python train.py --vocab_size=1024 --norm_place="pre" --tie_embeddings=false --init_std_qkv=0.0274 --init_std_o=0.0274 --lr_head=0.00817 --doc_mask=true
MLP neurons of a small language model. Each row is named by its layer, matrix (up: input weights; down: output weights) and neuron, and shows model dimensions 0-127. Each number is 50 + 12 x the weight over its row's rms, rounded and kept within 0 to 99.
After each neuron's rows, "fires on" lists the tokens most often at its 100 highest values on Wikipedia text that the model never trained on; "fires after" lists the tokens most often just before its 100 highest values on Wikipedia text that the model never trained on.

L2.up507:75 58 63 55 43 57 33 61 73 72 56 41 35 52 35 56 50 49 59 44 46 49 47 26 38 50 57 50 35 59 57 51 49 68 60 36 40 56 41 49 41 60 49 31 68 35 64 57 71 31 76 43 43 60 59 44 54 50 52 33 34 52 29 61 64 51 62 51 22 25 46 57 61 68 65 59 54 51 64 51 62 42 54 71 50 37 62 46 76 44 57 46 47 52 43 49 58 35 61 47 60 44 37 49 34 34 49 53 60 57 68 51 46 65 48 31 61 40 80 51 51 57 53 70 25 53 55 39
L2.down507:47 40 66 36 61 33 40 32 34 57 59 51 54 43 49 39 48 47 60 40 40 59 40 78 53 54 12 62 35 62 71 45 59 70 68 54 56 35 48 45 80 57 60 43 49 39 64 65 51 80 39 36 58 25 51 53 44 62 76 40 32 46 62 44 66 67 70 55 93 44 55 32 68 58 49 53 33 44 53 51 40 72 65 52 61 64 67 33 49 52 42 42 38 47 51 53 60 51 49 29 56 56 41 52 57 45 42 34 67 57 49 58 50 34 32 54 22 46 36 61 56 27 42 33 35 40 57 51
fires on: "ov", "at", "use", "as", "ess"
fires after: " m", " M"

L2.up570:53 52 71 30 47 56 31 42 55 49 56 29 71 49 64 39 54 66 48 52 42 75 41 49 67 49 61 51 43 26 55 30 47 46 48 61 69 54 68 63 49 33 55 32 76 56 30 61 65 50 38 46 51 67 59 36 62 41 63 58 53 48 46 58 48 12 42 55 42 50 41 42 85 45 78 55 57 58 50 54 41 46 37 46 60 65 57 38 28 53 65 69 52 48 44 62 59 50 66 67 61 53 27 57 49 49 39 32 65 45 52 44 52 42 56 48 43 61 39 52 54 41 48 49 36 56 49 76
L2.down570:59 49 58 68 48 51 50 28 43 69 30 36 42 56 60 62 46 34 54 34 63 45 56 43 68 59 43 48 29 57 59 52 50 68 41 38 38 55 52 28 71 56 60 63 71 52 59 55 41 49 58 48 45 61 45 64 47 24 53 32 39 44 55 52 38 74 52 48 52 40 42 48 45 65 41 47 49 53 47 55 23 49 40 57 34 59 55 54 47 60 52 37 23 31 47 60 36 48 49 48 54 57 71 50 38 41 45 50 81 40 50 52 55 34 50 55 47 54 59 61 55 29 58 47 48 53 40 42
fires on: "ac", "el", "ind", "ace", "ess"
fires after: " f", " F", "f", "e"

L2.up371:53 56 47 49 35 39 56 55 54 50 65 50 46 31 49 60 38 45 46 52 27 38 55 49 44 54 56 38 49 58 56 33 43 63 57 43 56 61 66 38 31 62 39 65 48 38 71 55 65 63 67 34 57 48 67 59 32 64 49 59 72 34 65 44 55 60 56 44 28 55 52 48 55 48 75 39 53 38 52 40 75 39 40 56 50 57 43 47 61 49 73 68 42 47 62 63 49 58 53 31 39 68 41 49 39 39 54 69 71 49 43 68 48 46 32 31 54 42 58 56 54 53 53 71 34 37 38 39
L2.down371:33 43 39 43 52 62 43 27 62 33 58 70 38 39 45 60 64 45 70 63 64 58 51 63 52 42 29 27 34 52 50 45 55 46 58 58 54 48 62 54 65 53 65 38 47 35 30 29 44 42 41 52 41 25 53 58 44 61 53 58 28 57 51 48 38 70 61 37 40 25 41 47 43 58 36 38 49 48 48 59 46 52 32 58 56 51 50 48 66 38 51 41 38 53 39 40 36 42 72 40 41 44 50 39 76 76 39 74 40 64 32 54 58 56 50 57 58 50 50 84 50 59 40 35 57 72 63 64
fires on: "in", "il", "o", "u", "as", "ix"
fires after: " M", " m", "M"

L6.up794:49 58 57 70 45 36 40 49 50 52 53 57 44 47 60 52 43 59 68 37 71 62 49 58 48 59 50 59 64 33 55 47 67 40 45 51 58 24 87 36 56 37 40 64 62 59 60 51 27 57 52 41 36 55 37 52 36 41 44 47 57 55 46 55 38 32 44 47 43 45 39 48 65 46 59 46 56 45 63 37 43 45 35 35 52 60 59 51 62 40 64 51 22 36 58 70 29 65 22 45 53 39 32 36 66 34 69 42 43 52 55 45 29 32 50 28 49 62 58 60 45 58 49 44 70 29 46 54
L6.down794:56 57 41 50 46 46 62 55 55 42 24 25 69 62 47 56 51 46 31 60 57 60 49 51 63 41 48 27 63 58 62 35 43 41 40 82 64 58 41 39 40 60 65 59 63 47 52 28 87 44 65 54 63 29 53 42 50 49 61 49 47 56 56 38 44 43 43 46 64 51 74 74 71 43 41 52 35 51 39 66 47 26 45 56 49 55 65 69 61 57 35 41 56 49 64 46 38 34 61 65 59 61 54 57 09 49 51 46 31 56 65 42 72 29 48 65 61 57 50 43 55 63 46 42 53 36 48 72
fires on: " He", ",", " and", " he"
fires after: ".", "7", "2", "8", "5", "6"

L2.up369:56 61 69 58 71 65 49 54 51 77 57 48 51 38 36 62 41 39 38 38 64 39 39 67 37 36 66 50 39 50 60 48 48 53 48 51 41 47 35 45 53 38 68 47 76 45 48 53 78 38 58 46 63 69 64 48 26 45 55 58 49 47 64 50 28 56 49 37 24 39 55 52 55 54 61 11 46 52 52 59 57 53 45 53 31 52 61 46 78 56 37 44 35 43 38 47 51 55 50 54 46 59 74 48 51 36 66 54 56 30 58 48 40 63 51 32 58 44 73 37 59 48 57 66 51 55 53 34
L2.down369:47 58 56 53 56 68 65 65 54 54 60 65 49 59 46 59 53 86 54 59 25 61 39 51 48 24 48 24 45 53 46 53 27 57 55 51 46 49 61 24 54 59 38 49 55 47 58 35 29 54 55 71 49 44 60 55 72 48 63 35 40 54 49 57 54 38 53 41 42 63 45 59 45 45 35 60 45 41 53 45 71 71 61 33 55 60 54 36 55 57 57 48 72 37 50 57 59 53 45 51 47 54 51 49 66 56 43 36 50 61 40 43 67 60 40 58 63 46 61 51 35 27 35 51 64 58 29 50
fires on: "o", "g", "ak", "ake", "n", "ort"
fires after: " M", " m", "er", "M", "m", "em"

L2.up977:46 55 43 56 52 36 58 51 67 63 51 42 32 37 51 50 64 42 46 56 56 62 44 53 48 62 38 56 56 44 47 37 59 65 43 68 40 48 58 35 45 69 62 50 70 68 39 45 54 61 63 44 72 59 72 58 34 37 55 48 45 66 51 63 42 34 50 65 47 29 59 42 43 43 44 65 19 59 75 45 34 58 46 63 38 65 78 50 47 34 48 53 49 66 42 49 41 74 65 58 72 51 64 55 50 43 47 37 61 31 60 41 51 55 31 55 67 55 61 47 46 60 54 50 59 74 68 52
L2.down977:56 53 42 60 54 47 45 26 40 57 54 59 44 36 60 38 42 50 48 48 43 54 47 53 49 65 68 44 46 53 42 45 62 54 44 60 66 52 50 45 43 26 53 61 32 58 53 54 35 79 50 70 51 61 38 44 53 63 45 44 52 33 59 54 47 55 47 53 52 42 41 45 55 32 53 43 69 63 37 16 51 51 36 51 62 31 61 35 59 26 57 71 57 46 45 51 42 57 55 55 41 49 57 59 54 42 72 44 29 49 60 45 57 40 52 48 64 44 30 47 42 60 52 19 49 41 57 44
fires on: "he", "ess", "ov", "at", "y"
fires after: " S", " C", "S", " s"

L2.up303:62 52 55 37 57 51 54 71 50 49 41 52 40 47 58 45 36 40 50 69 58 53 41 51 57 38 56 49 73 66 52 40 46 61 54 45 44 56 68 35 50 56 52 57 28 57 45 42 64 48 50 29 56 45 77 49 30 59 50 37 67 49 65 41 56 77 57 37 54 70 56 67 63 50 54 32 46 46 48 44 41 61 66 32 43 62 47 44 54 52 48 51 44 34 40 56 54 50 46 64 62 58 62 53 81 41 41 46 63 32 58 38 26 50 43 47 54 62 65 57 46 40 42 48 24 44 55 60
L2.down303:43 49 41 62 46 59 43 64 66 46 51 67 51 62 56 65 58 59 42 34 34 44 26 45 57 62 50 48 54 54 36 60 81 40 54 82 27 13 31 54 38 43 54 56 42 36 52 40 55 65 51 49 37 36 51 33 64 72 46 31 45 49 57 44 49 40 38 51 56 67 50 51 40 58 47 39 67 45 52 51 27 58 55 52 45 51 41 45 44 53 60 46 49 31 38 57 51 54 46 46 59 38 50 59 35 49 44 60 50 49 40 52 66 62 46 64 22 61 31 41 40 70 67 31 67 33 56 40
fires on: "ad", "th", "art", "att", "ich", "ik"
fires after: " M", "M", "on"

L2.up552:65 53 55 38 42 54 59 54 39 62 47 64 32 50 53 41 58 39 72 65 45 42 53 44 51 42 73 51 43 47 58 50 52 61 37 52 60 49 50 51 54 66 79 42 41 56 38 69 45 60 38 51 50 64 70 70 45 32 63 52 38 53 39 23 45 50 30 37 50 40 51 46 43 33 51 58 25 56 54 58 47 39 49 76 35 69 51 33 51 33 51 52 48 67 32 47 37 53 53 56 62 34 36 55 39 44 66 49 48 44 42 40 41 57 67 39 73 47 45 32 48 39 51 40 69 58 52 33
L2.down552:60 51 61 57 65 59 51 50 42 44 64 52 61 37 59 51 30 34 54 35 74 44 42 38 46 47 63 49 47 54 40 47 76 47 55 52 41 60 39 55 74 39 61 66 45 68 65 39 39 52 36 42 57 47 47 49 50 50 41 58 41 60 34 53 53 58 43 49 58 62 40 58 80 53 45 67 69 46 69 37 33 59 56 53 40 43 60 47 62 43 53 39 64 67 66 35 60 50 59 54 67 56 58 51 58 48 33 61 66 37 51 33 41 38 29 58 60 45 44 56 42 49 38 54 30 59 24 40
fires on: "y", "ee", "ant", "us", "ri", "ier"
fires after: " S", "s", " s", "S"

L2.up23:64 62 46 57 50 53 52 36 57 49 54 49 54 44 39 47 49 39 39 55 42 44 42 54 56 30 60 53 54 54 36 56 51 64 53 68 63 68 56 55 46 43 55 62 42 30 26 40 49 37 50 48 56 20 54 61 47 49 60 38 65 50 31 71 52 38 34 47 48 36 54 66 54 41 59 79 67 53 45 36 31 36 38 35 33 38 54 49 46 41 80 38 47 44 42 60 51 53 40 41 53 46 55 44 39 47 27 69 68 60 55 41 34 49 36 54 44 59 54 53 39 57 51 44 35 81 46 47
L2.down23:65 44 40 79 47 76 61 33 42 49 46 54 55 48 35 44 64 71 51 53 67 52 51 58 41 19 33 46 77 52 67 47 44 27 60 63 39 43 57 45 56 51 49 32 36 48 44 49 35 45 46 48 38 52 48 54 54 65 70 56 44 39 42 47 47 53 50 53 65 65 51 43 47 82 39 67 63 54 46 51 33 64 65 40 27 46 60 56 26 58 52 41 58 77 58 50 49 52 40 50 21 66 47 37 25 52 47 41 60 58 58 46 61 60 44 58 48 36 47 31 64 45 35 53 46 32 57 42
fires on: "01", "ron", "99", "98", "95", "00"
fires after: "1", "2", " f", "ur", " F"

L2.up525:55 47 42 51 41 55 41 37 47 41 62 37 62 32 29 41 47 58 33 48 63 38 30 43 51 35 44 44 57 56 71 60 42 87 49 71 44 53 34 73 36 60 37 51 65 55 49 66 82 44 50 46 62 59 42 36 31 43 48 73 47 56 53 37 63 46 64 27 45 54 48 63 65 48 74 39 53 50 46 38 52 66 59 43 50 53 53 65 60 49 64 60 40 43 72 52 45 45 62 53 57 63 60 40 79 41 42 50 55 54 72 35 25 40 44 26 49 59 61 55 60 39 26 46 34 38 62 46
L2.down525:43 55 68 54 67 41 43 37 26 38 61 71 31 45 27 55 65 45 61 47 50 34 38 55 71 45 45 42 61 39 67 54 62 51 57 27 48 28 46 49 54 58 49 47 54 58 48 82 64 53 32 35 40 57 57 62 58 43 64 44 43 78 36 51 39 65 40 60 54 51 50 41 40 61 30 65 43 53 49 42 58 52 66 66 42 43 50 55 51 58 51 41 58 49 45 41 51 50 73 61 50 51 40 28 66 49 45 62 48 66 52 34 50 63 42 23 46 68 39 84 53 54 53 53 61 50 57 37
fires on: "l", "ich", "ik", "art", "il"
fires after: " M", " F", " Sp"

L2.up963:59 59 47 42 54 50 55 62 37 58 38 53 48 60 33 45 34 40 58 55 60 47 51 47 65 56 36 51 52 57 57 48 54 61 61 59 35 42 30 36 36 71 58 57 69 71 52 46 68 51 51 51 59 51 59 54 45 55 57 60 51 23 60 50 71 50 51 47 57 54 65 41 68 68 43 41 39 31 50 28 45 65 38 41 31 47 44 43 56 43 47 65 44 41 43 59 67 37 65 45 34 42 63 51 28 43 46 67 65 51 53 41 43 70 66 24 54 69 55 35 30 34 59 59 46 36 81 25
L2.down963:40 67 50 45 57 57 60 70 61 52 48 49 41 60 55 31 60 52 50 66 51 56 70 54 56 39 38 51 47 65 47 61 37 51 51 56 46 45 57 68 62 51 64 52 37 71 36 33 41 38 42 49 60 31 32 44 61 52 48 25 22 36 49 53 38 64 46 40 42 54 37 52 42 50 41 50 40 41 47 43 46 61 55 48 52 73 50 54 43 44 39 50 81 55 30 41 35 48 60 48 51 56 38 61 59 77 46 52 49 77 47 61 68 36 47 74 26 14 59 46 51 56 55 47 79 51 33 56
fires on: "in", "ad", "ak", "et", "ake", "as"
fires after: " M", " m", "M"